python train.py --n_layer=16 --d_model=256 --n_head=8 --n_kv_head=4 --head_dim=64 --d_mlp=704 --vocab_size=1024 --activation="swiglu" --norm="rmsnorm" --norm_place="pre" --norm_eps=1e-05 --positions="rope" --rope_base=10000.0 --rope_fraction=0.25 --qk_norm=true --attn_scale=0.16 --bias="qkv" --tie_embeddings=false --parallel_block=false --init="trunc" --init_std_qkv=0.0264 --init_std_o=0.0 --init_std_up=0.0264 --init_std_down=0.0 --optimizer="muon_variant" --lr=0.0118 --lr_mult_down=2.0 --beta1=0.93 --lr_head=0.00609 --warmup_steps=0 --schedule="wsd" --decay_fraction=0.73 --decay_shape="linear" --final_lr_fraction=0.0 --batch_tokens=65536 --seq_len=256 --doc_mask=true --train_tokens=471700000 --steps=7198 --dataset="wikipedia_en"
MLP neurons of a small language model. Each row is named by its layer, matrix (gate and up: input weights; down: output weights) and neuron, and shows model dimensions 0-95. Each number is 500 + 50 x the weight over its row's rms, rounded and kept within 0 to 999. Numbers have three digits each. A neuron's up and down rows have the sign that makes its largest values positive.
After each neuron's rows, "fires before" lists the tokens most often just after its 100 highest values on Wikipedia text that the model never trained on.

L8.gate557:480507548540512569559536512538426449576605541528466499470529507460462501481454517527464515539516549559494515435461414523487554364417491450475480497459498482468470524503487443555437488538467549541538422512531526483464457515511528489454449478495569475516589567495477493567456550484509617444
L8.up557:504539569426537514502513531491494535641508490501519390542529564493543509461512533519507499564546475389528445492443566450405530461508504509489487517390592541504547489512555552510557571392473523493573458393527464450439499423480490549495466588464513446515593529559542564467570508507516445479
L8.down557:432505446606444447500478601474506531585564516565426551433481518438480449499570530464484561500448564522511467494539409479574606530567456534465453516465521505492535458503594464559526506490367532485551454529457411539502464535536455468528499493534563544417539462481560443461516599576528539481
fires before: "1", "3", "2", "4", "5", "ge"

L10.gate79:510414494442497447459486543468513503512421580575450620571542567557469415606526472481526435480514513456592522491517541466529499516503536484524459562519473479534456514612458463522538626549454513541568435390539482510582526497480529562464474467575456467506512582442416396572558495516505529449
L10.up79:458457563470504515480565503536565440449514545555548470480511567480547543487468476535526493493450546576482476515429547456478426489511528517548443513512520464548521573534473497511513562462451562505575444473411540601534452550426443557556442472562623482471429530433433541419452442543488506476
L10.down79:441429461425531563478561516421556418457428494546544526536579549459501501557516471503465569402430580516480540512405517440462524485534493505502460553482452533520608592475467525445481473457422506429485486545573522607467476522488442508507534517507550429490548527544499432549505539474503439423
fires before: "ed", "ing", "th", " a", "s", " the"

L4.gate481:482496559418507523577479525461488450589483511458516510477473544408464515515529473502525415543427521520437580433446453481532523596593418501533575580487507585474408507570537511465528518497485496512539522499469474498479515513509448514397452532580460461486422388533430543421455521494537437451
L4.up481:500501569473560490605509547500594460544605432482558544563529485437508556566511565505475431522472541552544491379457418513514481515455479526601437562493507474633467476562592503476507468500522378446482442536541438576577424464520476548491493503527474478603557392551488430505464512585488545492
L4.down481:520532540466568537524460468489514429470582482452489542563417482464526571540470527461472476530366510522461493459403400449556646531506475506518438570548489494538476489394589520488493493464487441525525490597491477548555441364505448512488498502626415526481549506546527487512478553530522400545
fires before: "st", "v", "d", "f", "c", "n"

L4.gate75:473456622482509535477474507438470506563464518504440602463655522451567461583455514538510446548528506545586486507467557472551504569389664497516544511487424523468539522530488524454427501407483484472619497484527505485479456487601474520477462529462484583559461438426406556488514492506566433519
L4.up75:477515518471581485533473481494494465622473458448518598507570534472552452447482595544597488623518411446493517538486466519501465461433397537563481526430542450484503453455520520508508387478552508554495469485389424533544429489414504528555502569510452522481526430484523533473467550528603468563
L4.down75:521560442591467505496500488509488515481395444479487528526636437435598479580518509441542417545489488523534495512447476470535534407517526521432496514524467506464487502491479545502553517522502501415541423522528508419464434551470547518528418455568520493519392507580431497486475576430503503583
fires before: "ub", "any", "le", "ass", "et", "os"

L8.gate338:478520517468521580486539452484476479469452497577476479511491486428552478609374540451514403572482430449543562448508501515533550558417509524542391522529601393538473582517493506497442420521561452513477499462456552438437439570520543547540531563534522502550525492486469609428543488516522490526
L8.up338:536437514508451502453505572513521514541400492475493526473408501538539541484485496565559506508523489514525448452476506449599518448556462518544549485584426510475574402571455468490583483462489487538559416405535487472494538381474568516506543572465473518587544439547533505501567467443527431482
L8.down338:514439468417409560505584528509503502527421454568498461474481486471564470551478533537572483465478436503580519421405453516490436517542527535451432529525414578403505469443456457491565455512452461448542433504611498467420619493421494563596558553514495485448503543477404548529497532492546548552
fires before: "any", "le", "l", "et", "os"

L4.gate249:486417587440608465464496508484532483510560455457529509514511491563517492440532497543473515556463475433549526531464496455499529439489465548451519443471517414512478509607513464485553537509477492486525425482499450511363479512439432496417457617439496458498530484503509428520556529424570448412
L4.up249:460510516571521457422462525494553548476498545507494547539494366546423576445485541491453461471472415438450487535464420453496445527526429572443506463507493507548463478443476545522509576541462470522557475538529402419402448460494543440457522458434531535550496522476486562514527515465529551529
L4.down249:495551537527512506482458429576510540529497527601429496525431436489455513520463509466453507520458509425495453481496467403508385411428406483449538527505531541579483555434529480542485537575544428523537411455455411455423560532523480458496438503481511471607584444440491497533560491490464507569
fires before: "3", "1", "4", "2", "0"

L9.gate521:441437541515530448514534471544457599491520520524522591462469544527403433446456543451539408597525487576497569526487490484477506514492454511551539520493543498539374518457577493503484546590561630479469479492502500368451457472407556543411514546476540538473475483503446566528446487459485512542
L9.up521:504528381527506508496497564524547553448488509443579528391443428410514475509458496407519447478522446504479468492508565506521448473455505478508393475531428563466437517559485543396526538415577564503558513425500514455564465507517472451570461476522547552388541477492498611519545478426496527575
L9.down521:573514456572588545501492473503541431504560551446502558418506489475535471567506460493502544501514575633457514479542448559545553476496448505448544413484534561569538512540472527512516407618495501636573483386584519535564481494543430513496391534577477617467599386477551503511531549478524489549
fires before: "\n", "-", "ome"

L13.gate393:461499542437534485550563594420526462470424564507504540499492528582533474567548494504532549532501486512514571529476455539471563504437510517530492481488416533525471484403520460496594555399467516503457479540492495466559522496506552478581421467456557487437564492449503533577452537473467535429
L13.up393:515488578524399530417598506471489642527582446527566515571526498475580527533472576493540511416478431569527486542518479543602563508434476460473552552519437517569510540503596435488468501533485519464491510427585449534522508607482457523451471448442502543486490601536478444529502471551477374515
L13.down393:545548574492470586494555528532541534523446493557507457525480568489550461549484554561509468502450508495487465583460440512397510475449541541470425491556506464513532521502552511443489508585581539552487501412491545527557413533575477461478489467531586510406511474471474463428494548462503598476
fires before: "ed", "s", "ing", " up"

L3.gate405:482543409531468511513556562479479470460460470524379544510496495470455538545566467403542557602437596470515491502425539465528636508490512524532521487548471451538516503491476532513469570468528516503532431588504427460524500530399561464496497470547562476478472589562479628482571493603460496517
L3.up405:511548549532507481551490504458469475495443466571514501442526573527488439473512473527559493493494483583466479574508556465416484469461471551467532625467423534529562415484544507509552543518553564477477464447536501521507441553471526548485483514623465389485501499519563463392440519525506502559
L3.down405:435528467472517407588563446512462490507508471541452441484459513514477487529415610544500451538454476488454562425499451497505504466446493509492459510549528515522525459591545497462461594536516410500490510493495501512451482530463519453493392515506448593506519485582436473471599468425470553467
fires before: " |", "%", " "

L12.gate654:485469463449538488476391559596434535463456510541480462485568538437401461545439519457598534530540519522513567510519497492605477474433497486489529608491511435539547538466446467544413425501459502469465582488514542657413486394564519502550367532468550594563478389470583578431478518482430431552
L12.up654:517513422487471529587496576517548419508504548448578558521493485523485442528480513459438555424521525507522386529417497548540545544444518488549529502482466493518522428485450595506485536459491526563616500461437525458382493503471510403508483485461529537600468457527582551523485497522507439449
L12.down654:502520524499407508495529484557431524449540468421492429477461432445510453541516407494407462536528452675479414536505508428499537532428506494387444468457401544522512475546475521572542523580575447503416524541467524529485511513611523458500533526454432517564464519465510533535542363532507441536
fires before: "er", "ect", "el", "ern", "inal", "ec"

L5.gate691:485497480509472579504449422457545457493412551464463543426602536522456548418392386545556446480547460459548496454550439453418482454469478591432499537440542560434551395399549498508543534475436462425464480496527475527457570478442500490493524520499545455439492440489511500530465555482605488527
L5.up691:484471511532484523527364487472500522448436423502459494569566522451511560554517501482527474513496548421433557624594517585421557570440505596491482511533448479501512512479524616469449510534444430486514429511503426513518494400434439505489524459474541532494485563442471565538472460558515551520
L5.down691:458461558449429510555477516547548427472461522471474471502469459534517506528463524472562462506565530370472558526506572515507493496523459587426451452549448470495482528465512658518550515597503475456522463536516461552503539494380449557490570475530553526470519517513444563528481410548561548563
fires before: "ory", "en", " of", "y", "ent", "e"

L11.gate211:362570437450471533553455632553540376543594551541508544437499491457504540557547546471586569452537487461518488588613565495478496490520476487436458471473411557436474469549579499597469481396596510558521460529458463454450525565507499454608431516490480614521492557461469464486516532579427477547
L11.up211:493496535439471506519479593464549422435477519504473496447522522438491462500470550550512454461523588466468504532537544584444475547537463530450354504526466522512478482483563511485451460496571473500507505496415480490456535572517571493580409568521455448456483529546489399463433491536466572542
L11.down211:534503473444562463568503545451459400519534470565481558461521559516514478433472531470530479502465463524488524540393508494439514593565391441537468489397475579512467404492537428547510498556558415419513574481413518428455545503463519476537433588531550509542534431548485420510526609556485550603
fires before: "ople", "ate", "er", "ition", " |"

L13.gate147:505495552511627502393536470490542506435496454536524457396535490515503423552583444454509530580545524505471476523466444433550515427543531555479577522498451467459418416627561506441537479459509432521577545479500516582381508510493444491420428520430556601461574495546526534569470388565395486472
L13.up147:475512456519535477486451408589499529471414522570553514478447533479472472473517522492538518654501558422413517475544455488425425434550496588506499504452447528538454525455507401521579445457456501481472447561426459510465368480452493487558523535515530432567641485523583536488445444414480459528
L13.down147:489497437483593513472594507475447495533504447441488513466512524458493509541465522501459529605458513490491538460488409531484475511528569532503475391498458521520495486488549442516543572448583564443447472549552416531497496439494558534448483425568480529459453462480520492538458462369486515400
fires before: " |", "ol", "le", "ie", "age", "ite"

L9.gate172:502477503493570462534575462491458481545483461511453517426522497571530443549487523531537457551474481548486437513507556609608442572430442550452436637443519482485524443517504552526459529518480493505415508486469504500430471449518439541491465531450490496540510490461490552516483507515493531487
L9.up172:519492536475516472489452502506499511581589510526520563461528501598510492510432487479533514478486496510492461506474559445511426507570484499387528523526401507569499463447486583438579516466495522488436474543559508504518513612528395563454507581537558505461619510462428435454547493468514514515
L9.down172:540483527445544552471511372581489490474439461462529440493474561503544521587425534490528425427477470518473422449480390444444504568619528441563560447496446519547459413511520404506581515564528460538494474605505484365584434526465515521526537495515551461544423499463454438474422535520487472518
fires before: "gan", "fore", "ing", "g", "h", "n"

L13.gate334:540493557516464508476563554501566514557453580508538538348525540496476482540537531452512538510516468522501502519431433494526497444501507441453465496539427602442604468597481450523467487521551488518518530415524491484493453464380513560507533515479454553505511493577509569566498531489506487499
L13.up334:460372464542411485496485484420530527472590518560534513482576491575550515439585507485549408488566479543469525467502434516461549518504461517473486475427486510502503553608633556492533560489635483461528446558492518508564424564492512547543536560475580523533536500533475517521559440494537553586
L13.down334:484539561642554517520526497456421484534520544561501432377523546631499461530541510533498518468466503501524574590421520473389455462539466437517475454473592548507466512481453440435547494511643509377464469492525471528449465476469512511452558547511432493475542449518519584581485533527550489572
fires before: "7", "4", "8", "9", "5", "3"

L12.gate652:449506502394510396525539432577473543500590472638391441546473543499512504635485426487499476484553480442519519416499436459536527459535522432506567519479501586463488571533445495471507532449464568528495563510500519504483484470527545569484527405496452521570532489473440529477543533530482483462
L12.up652:493462579468441443502548409526495497545568556488466487561543470497602510500567556509500500460388417485530543467576525473628443495518505512532386503394477462453430537434517438517543540507420464523498448498482504553549593505499476544623431448454537498511470475436450529465459463581498513484
L12.down652:571426612469469525567511500548529503502463494497488457489474537455538589469478467581404494537393454536471388541466451528534530569566545548427400454423542505440469530522525514466529526480434510538459454471363571520477556508476474429516481476469486473519559497491436491477534466474535627519
fires before: " the", " in", "ed", "e", " as", " on"

L10.gate247:595560549480480489494494503451463484475499535569462404457513523429532503428523569456466538484477477432469538499486384528492494460551499476574532454515446461471549542593543466511529538465455530446480543511504478491495503489494520544453416434437532483494471546472416510489530487468517529483
L10.up247:464535530523483588468560520457443551508431581496516495560521434491450464594417561491489589513572553545472462425337434501431563462458418566455419537555572541567467522492480545503520439504437454476481477509459489493596571519504516505481433430428558523586445564487448491482427520501523485510
L10.down247:531465483363567560495514538473525508471426456470415486519479558506459462580517488514521464593500550555523458577508476512448587467444474520526486431556508514523601572595474538497518482535565517508486426471469563545468503486559449529497516551567564496512522479500474453539462481538493490495
fires before: "ed", " the", "ing", "ment", " a"

L5.gate429:452464470499507554582531487512488461461517446494482547445455547489553483400561500462518458470479406513531511522514496578514496484443490555467483440569483573372505523567404445548435484459519578510547451476407513645496516585490481532504528467467541453544551486429426507465446556613536561481
L5.up429:509589528503477434446471533440528547492546471565558591441478464518628505530503497450485475541479395469522589607412500579575445437533490547489463585529466518538579619491451519503494529565507541515485486538562517586539579488509513556478487526557613539485528419470531465383536551507511555516
L5.down429:444461500549443530492409486438471513482504471542502424569530527451527510597520425556501474522489544428422459443531483504400618492580486537518548601432502455470569517436487524565478564613545454510549445561520532540415451525440414500469534565444569471594459472394509505501537505530552614463
fires before: "ed", "ing", "n", "er", "e", "as"

L13.gate362:461558552484534610449597554485476604508422506410520399529559478428562472554531540526511575563544481414532540461549509616589460539488545561481482565510467374455580486541465476494489430449484440506449422483553558536474537556526471467522473599474486513556558524566471502422525657453512436389
L13.up362:541543502461499447482556493477506562464490480496421489478512491446488463510478613541460539556530472530448489433575476553460488492508415587424506528511412509492529503512480490512492484543498377491538483458432443552507531563421542448479548565390525488530547562605458588557503498543548524487
L13.down362:571420503493519568473514466558471426529512523380542458568567496518486452478465519502481451460444440519423499507421448508544581540549480486457545510394479519531480555502413603551508478524516555476579526426578570475446465524579474509537462522366525551557401457500453522500521534446474462429
fires before: "l", "h", "y", "et", "ment", "u"

L13.gate353:530510514410496515445554524440434559465475480528496440455536472495524557496554500530449554501361549471511557495466423489492539471536590588493502459504584484384518558499513522547422571521394510520493497420450519506522514522587523544508459527474537477562550473612469481473483547526468555563
L13.up353:529463411502440529483482464456462551441532481455448506577491569511528504533608496429543463485516475520497445611393574473428472488452502445428494492464532442558489482528504408471503558585414458465575494431533512532500541505515467513515405501536479509469468680428473424427474505513469498559
L13.down353:484542490543507532468453588476503531552447422571465466513562526454572464456535595518563439526403531456431513522476448498468617430595537441483536495606460415549502471599512482496394498406478560537515374502496589462445511557464476577471461467477491532511503434519405479549560499565401467520
fires before: "ed", "ing", " the", "s"

L4.gate339:521481595501504537463531527480403423535508495475496462466525525485532448503549539501451435491482553398524492538511494460546548604542446423482472504426411535504477416450532459436520474551480481567515491463475471588436452416504518526538509515535508482447480593490393489449552469470556452499
L4.up339:502452552373533510445454438502539419493592499437573546458531552569509550431442496492513527465473485473538553500433569494433466522572509556485524499598477507548507469544537504458516477511471423530549481586481417502466411452443504400474459461384396526535442557500422515448500458515471506483
L4.down339:557542532528547477554468421481467476432518560507546559399602470429496560527353534530504501489464443549450448502412510455524433450550470522477465603552568550595436414441539379453477560504454536502482469551458479547520450454474475418522467461508571591555423389538518538464459538524591503459
fires before: "st", "v", "t", "out", "f", "c"

L5.gate494:475479514462458469458480497463448473470470504524628421436555419373536529507538450565616503414510505575527537474481577322481490475505491484505535497533522438526653496473480448477420623514548509499485505476505466553451436575472521484525524504494439460439557453522517524489554445473463595551
L5.up494:508584503450535512516555430543477551525425529562417613569530488493527485575529539462545523545524548477395480477459534554491429448503404600533445481625525464534542530460548570577504558517479406561456432471535547567497515538501583485460554485422469508540586425542606562526460439456451547470
L5.down494:464472534516479559503548470463528555493505496489538521594506514440462572607460505462458367506396498472470482560473536583538540469535526575540491484534564499458542408667495518563518544501515453395506522572456402523509403538512525495516399486544491523490501546583551505587496518471475415461
fires before: "ction", "ct", "le", "ite", "g", "ra"

L3.gate297:500521576570538601587404531450568566484438494500512468535460508560480556483516477497525544511466515549584457562485513426532459526555513542508430494526590535558496590475499511411503535574494493438503518555509471504519506555527501572510505512539492531585489493560624552505451392507501451574
L3.up297:480493476405454561482481501502434456460592457449572467512586567556433451497518475506502476519438495495522556584558474560533500551471459562429532475517444440494431575421473487397456677500515464459422514532509499546429444483438532527479492560403500539606495484415517577519455494576500529505
L3.down297:507519486388517427605497545459522459503509490491582555442399507511483496541461554537476489520437490493547481486525543610469539562515526578477440510548452423514563541409539585462500445518558460491473518418515471499601538453472558444525463428526549525528543454485548503496527542507482487607
fires before: "ory", "y", "or", "op", "ian", "m"

L3.gate608:466413491466486414521474494519485509598477508454423543529469547466517483514508498514464544467540476567619576561498439501456517487462411571553537389553488533519492462518481492480547478490524473450518518473505549477507510497551538409482498457519533448452483526470472502491588524517538379448
L3.up608:479518532447502418552524517525594537519509578468449502447451486541439413498401467502519508471464518431459472471576474495405497466454428578560515571449486476480574445456539517454499503438491550493440633415504478503480517578489533493501414542496506433480460478538475431469367432538550470545
L3.down608:504525491577525460588462422414569533437495524469545546531473497469479536479515556561653557570478583372520491544472519511382388512518513440552436554492511505529435465477480530430494534537509493470529503552509525454397370418500509499552513622485461523509507545545505490532459592587433551524
fires before: " |", "c", "e"

L9.gate433:493501436548487489635457560534496622550586491471508532558485428528492442529543510490430518527447507483472566496548540495452463463597476441501556419541383583512496482507526487554555451475460469481387480508567560514497534456538493488490403483607554481410532556442502537511518455565407516443
L9.up433:585540478455556521567600454545532460535472552518528480493401504519448504506478519457469447496492464486451452580522537515467579561568495554455486447447434399524415504461619513484485492551543416507446387452474470493534512473547597495488448486449535548440480564575453661610441505446436483521
L9.down433:541499536503487639577545378557458476642486529546442488500606508526493552450492493480542480579470474557578495453474511512456461625561430521485471524421452528426510552526388464523459445430550499463443459504510530525409518524550526574508523598483496511493455508617482541474489528461511456417
fires before: "le", "l", "h", "y", "ment", "il"

L10.gate95:525456529472468582474542459555482470429456493410559488433455568517439519493516565499417426502540471592580554499541519499544475500576457470473453463492526509572410447567519479440422606474565528548462468544509569500472435547512549448437490579470595406540487570522456516522575414429551406593
L10.up95:512491478593480561529572576489454396500528555477505542535557533489454463469428479450456551454554515568539457515565468581523464481543479495482544434473497561515427564485475539471560457551493550476527514567561415545508494571583480518530617537497520535558472635456580561495544555504464492428
L10.down95:479535523388436497544537509505536530540495524535422435536541544629572553499615435532471430509505523494501486519469532395427529514486518456454478486554471507454475481384372449441562468462569485492561511485402469554421481502452528419514426618543489490379507457515477531572465574465537485509
fires before: "\n", "\"", ",", " |", " (", " was"

L13.gate538:528513616520463533501547559486616565427456435520544510515427500529510448501575582477606596488491419540514485501607496582478577520543520524482480558521544593440492541519563528516508494388431559498375475566541539488400490546461520511426573543513468427530577511427478584393390533564476495470
L13.up538:457541497487578488469556517402476448526630439552506460534526475490440504491507428539405505497497373444473491580416528554498462452531527481507488441539560511525549484489470393453541449478532457548435503606557480446435500517432492502456511514510545498535472537473554404599430631516512526495
L13.down538:553554473469477470530523503471453471458485492587477538507451471558462505549473518544568519543378469545429491522418511528513515501435533518455476554401549442581564480564548560504465607506519501492497448513476490488543527481545567448480555456506550535486525633469514537519427512453517501562
fires before: "-", "ing", "a", "e", "and", "|"

L5.gate396:537533490508524423543511517422504441513500547454436473475484475384506459424631539421461552530565451481453492561589542544509504578487524525522384523493458536522498458505508559459516420510448575430559460500442541448464592514500416469517503503516467523606483481390472471556459399535471469477
L5.up396:438495447470444488459536507505536489440549472479545559492582575471491481546429494415525515512540510422414512405600507483513519567428514470550535499476484455590523380395551563541456620475502446472523495570488480468511485474487505483449540483467466548504399536480505474517478563461394438420
L5.down396:567447661503487585478480563511467485493442451542446563544414498550512463441480463507429431562477481510497505562459523465484554505505518380568543515431590479500522359466434575441449502482464558510505463475514493498440524510399509536435397520407517495409498459568530408541547548441439521578
fires before: "at", "ation", "n", "b", "ily", "ch"

L12.gate383:464486556526613476513632449433514488498441450449590477440538413448462577456480495452601482464498489470475492559490496492475516482439467535512564487455465543522400468472524489513470479462478494527459516458511432506474456439452470451532421552529529482519489498423512352525507461331514524493
L12.up383:493394553521482463568514575498509534465567472534565540406466471512475523526499475538524558376511382499551519564633500461526541502451421516478487458552536514417520463514513463491508510515483486585530486458545466490439435595476512451475482558459554505498509570424502407490501484569448457430
L12.down383:500456488520542502444484588436562525500495541517563508471519532532515498448514477456555501603523519480535441467441475397447439566592609482520472506393422492578480535515619599585434438449438439535487527577470504557503491567477440452461452505540479491517513434465386392610458526521511499493
fires before: "in", "3", "5", "2", "0", "4"

L12.gate639:603575454502497496548427569562520506469428459434435491452535473463560479523525486429487483537409651576502513499480421399448467444499498427538425510590476498490467544538489433454502544525519437568473463556480529570532560490590493501563545512512386489564595503537543459430456549480526567470
L12.up639:460571474430485486487473447545494509474495545473398564466456502432502505562475484509542532545476563554437449571584512553442548473493444480574433618511474415589527563526550506518567435443459496558492560559452540540506572538517394533516494492414506499528549450518518516473494581576539532509
L12.down639:512440545574478514423467478564516549413483499473415460499474548513576497527585447465512465596422537547539488527571476478559544471503569466476461454519539543552557466529553519558518487429647426510604429611521521486480580555507528543502461433506506507576518543539529484507534531520515494469
fires before: "el", "m", "v", "d", "f"

L9.gate164:468469500455416504568523562537427536517546556493533561487543563408497531644440506468475478491508540509441563482427474502500530537539418458524401552423651459524590510557485510435481596468446553418539576427470442487374524515488501508417527399456473536493425564420468562522502500520494555385
L9.up164:481537530512472472515513421483491558490476491581467534529456529467465534604470553570506529490505529462526524481422499511532456486555552438447409419528572504474539556495634474500507444418539506502423493356439518473553568545387425532449477521578558415494563437526505542547471426509489481503
L9.down164:507449542476562574644530499570488484463409495457403468486514525494448587522521543525473554474446501549526438553498511463396468550477505515524549443594434570566507487544540535578424470569504511513562498497461626524523466543457545590463402481499533373417510520485431463465459511433512486456
fires before: "ed", "ing", "s", "t", "ment"

L8.gate579:522467520495463610512469479513486497543507515532513386395556587492474497447492559517504527649460524466560437451500530463544597509614519517507452480463577505568425498544472416562567591531484546441502442566474428548453480565490523444429528494483436409415420521419383536466597489513473527529
L8.up579:488488448463393482508555567456516469577491445490454473448465421525512510526529537427487550545530453515567486450569530442477462544608520494533484504490444520476642523504547501477482465455506461486468515579476493497495534365531395550514575438436534535641540496568553614558531484461530499533
L8.down579:566415518420530587401443512524481444514496534494522430579518469472435462556530596496433489530530543508569425475485654479442488484472436470565427471469565480547491444529499534514516499533569543433509501530522477419449388464549474527493503543465473481393475508487378538528548510566418461575
fires before: " |", ",", " (", " H", " –"

L3.gate166:513406554519488493546563513578455485533466458573538544507527492436414498573480529483497549540544540492542467542557509458453505489386460581554400554494474442467481471468437585488524484489516491518497502398482635487451420547458475438464505487501497534451442470450500431573449403475447515551
L3.up166:500479412495552468420535591537474500594508515522584476463502644427528438559493493478512468468498438469510495436489540505484492472472537519422373565461498520516546545456573450506432561540461545554550442451489531518455410442522521474532532496546557480382495512437488461495523586444415460445
L3.down166:532485503533417526511499529539573482458444478416466461598444522534498494489575642580380436466574473515537526481492526527470521542478510499463433474509497506519513546486555474529456537599476526513460630492511508563526497413507542519519482530429522455500618392566367503465569546516559500527
fires before: "-", "le", "\n", "="

L9.gate178:497532459564512544422556552524503493412530645480496587424453477444453484506496441440437589524507441423465492538524568466511492403534359532499499493453485494460541485605516528468470521561453451503515479378556464469519510534608589432408475551457463501527569559555524556523580506475586576454
L9.up178:557492529440470556530498514503470473540554526490507507545610544500563464536504612555469455556565501439521489475422401532561546480493539472535416486545586507453479501598612474526439466638561462486486535495467465516501462465475535545476469523487547446518515479483548592520484532528556514398
L9.down178:516496507576471469484485580539570476608531553541500470493488514635473456533517522543538520556462498498484493562453486481507539447526439404502447486432590528558456563541556453480406564592491504515523491499488511514500514504546526501457499523502453557459593492456481475536513412498542569465
fires before: "0", "6", "4", "1", "2", "8"

L8.gate446:406544543557513446422500517466525484439459507468458487504375454498518548558511493502609525518514522477505506505459564516472530483459382604482473507536385523417563491483575470448527494464468583514470530489448453467437506491404433482578449612503570567541494474558462495465440512454479530468
L8.up446:515546573489554546453430428370571561509471510547568543407498534505423491521550463523496494443457499589539462596562457484414497651511523613519513495499502405505565501517532560564477537494515447589481503435518445438465399456556433541500471482517511468491459588543513537478323458475448424503
L8.down446:470466461498484512544557508544531552457419500488472428446432465445553518548484593562603556487521549458469523501483458466461466499491480460513516494498488496477413450481562460579505458480425536537491474526484469474561552467466354496491550499604396446554526380461492509469501511431527486527
fires before: " |", ":", "s", "age", "=="

L13.gate692:541525544479497412524435529612439579504513516548541531448547539450520473479522480421489457472434620497513520525547511628426501552431547423433476517514534483589492529589427421519523515442480501482425545455504481521528518616485399469425462515446499502472529586512456444445460477570427469488
L13.up692:437566510498547498548480556526492416538441511550518520530517510361523443471443529490481444446496490505576489501410479505416538473511527463516485539540603503511511542506535549393425562491511474461468552525509584519538589529394372392472486571554434432509506577527419534541483502539422519462
L13.down692:462512582428469503528499496417456454490450542494540563488517457466499463438499480559414542556572580513505490594443535557419484502560443458455454478548521476513533544513518584475472523553562477544477544519481484499506375520606391488482489496501532533507507566479418568546548562503514547465
fires before: "ed", "ing", "es", "er", "ement", "al"

L11.gate200:420541486423563513463443544471451423414440555435497510534545528563548454452512521614574489394445398542462395467573533528561492523559497540542500440567552571495445505448507555477506463611498496502486497423426523559486517451578527511382476519568534536535510545548473451515568464494514539523
L11.up200:473563492416417509469543547582522484503438494524581591452439409482563487574470559572611528468466550465504430548483515464452509511480524627531508414544480449548463484445469546511561515462496436505450591530475519606455518474497483458546506406432539451526536475450549530442505482484481438382
L11.down200:540428490483575541590451546546499463484459498444517495488481326497577605499478534502467549567600484563494437568516534523556461448449470594516429478500476513567443572587426597520440491534493516503558442495597466552519511478506607589516556469503541461443421497451569544479512478464475473471
fires before: "t", "ch", "ound", "g", "m", "r"

L12.gate136:512621507459395363499480560526457519490411554523544470548431506498483477440429456443558434534493481565492569544517475558499495527426497553527449486541511510486581535556508510522516565485454362443542522515388539463442573518552584475517613499429490454524540522433347434410532516486613479485
L12.up136:424536431523509557430538486542461577579510481476454553539605431521506454485562480457444555448567509475580440460467608579447513532385375475476465517458520482513519476538491538504517414484429427521521492449492497378506506533527507412482424574446484510431476575525496537451509536452510453510
L12.down136:507424510570452517540511576479497489482527540487463501468533481477519555494413522508507522476545506472545479529495498490506489523425552458546456436516500483560516532428576545549559482593598421489516588482506542431467514488643510502471536536520472511487457559513439478468523523467503586579
fires before: " of", "th", " to", "ing", "ation", "al"

L4.gate561:422514595588505420507452562577552420534558545544529518454557468483466461539498483502502530443480528459550494480436476515441483451408474484465443412472531433479499516477514494560475480497503504485507458386429488532368423460437462595438377587581513445609559463573657541486517477505453489523
L4.up561:459490559665553504455498551546541447533539533551536431497476481411506427496520556544551517426462510480460512496463438441519470483456373498485420464496521546475550502563511525532470485424534599520523510490505446546464482472416516522490452583525542492489520487534549601515580478477529475553
L4.down561:541576501645505521573506497594461530540468489480411481545463455555566473617398486491525486602472474453482448565488474501497524367518460433501549577445565504463488549451478484518440506538520559398525457538535457576471494543500509439434423541494516484514568469561513527529478478502584434475
fires before: "0", "4", "6", "3", "7", "1"

L9.gate393:471529401533484583433430470506510516484476490631530525409519532544551500477547437456602574527415481521383519481512546477533369484475513503554406475497532457594638548480466521399467455553428395502534476586499567452509504504523574492539471545531440491524525449428526544509520490504461604513
L9.up393:465561492470505529523489481521430496403553491581539522415483537478461539582392490469469516433455538616499494535465439531530432463535429515484478465586483511593518490538567449497540422551447494495513549535460539473472473606533506519523497443549497460578577415439587467525459376556481527496
L9.down393:492519535589465484589526471467473479451431582507379557469450511422525514524506554433480497515563447656551360601458475456519519553591601488467480461532438418560502523420456454531542604504585398469492547523471463561489445475404505422455496471512522551525443512461461490418430518498480514559
fires before: "v", "d", "m", "op", "j", "am"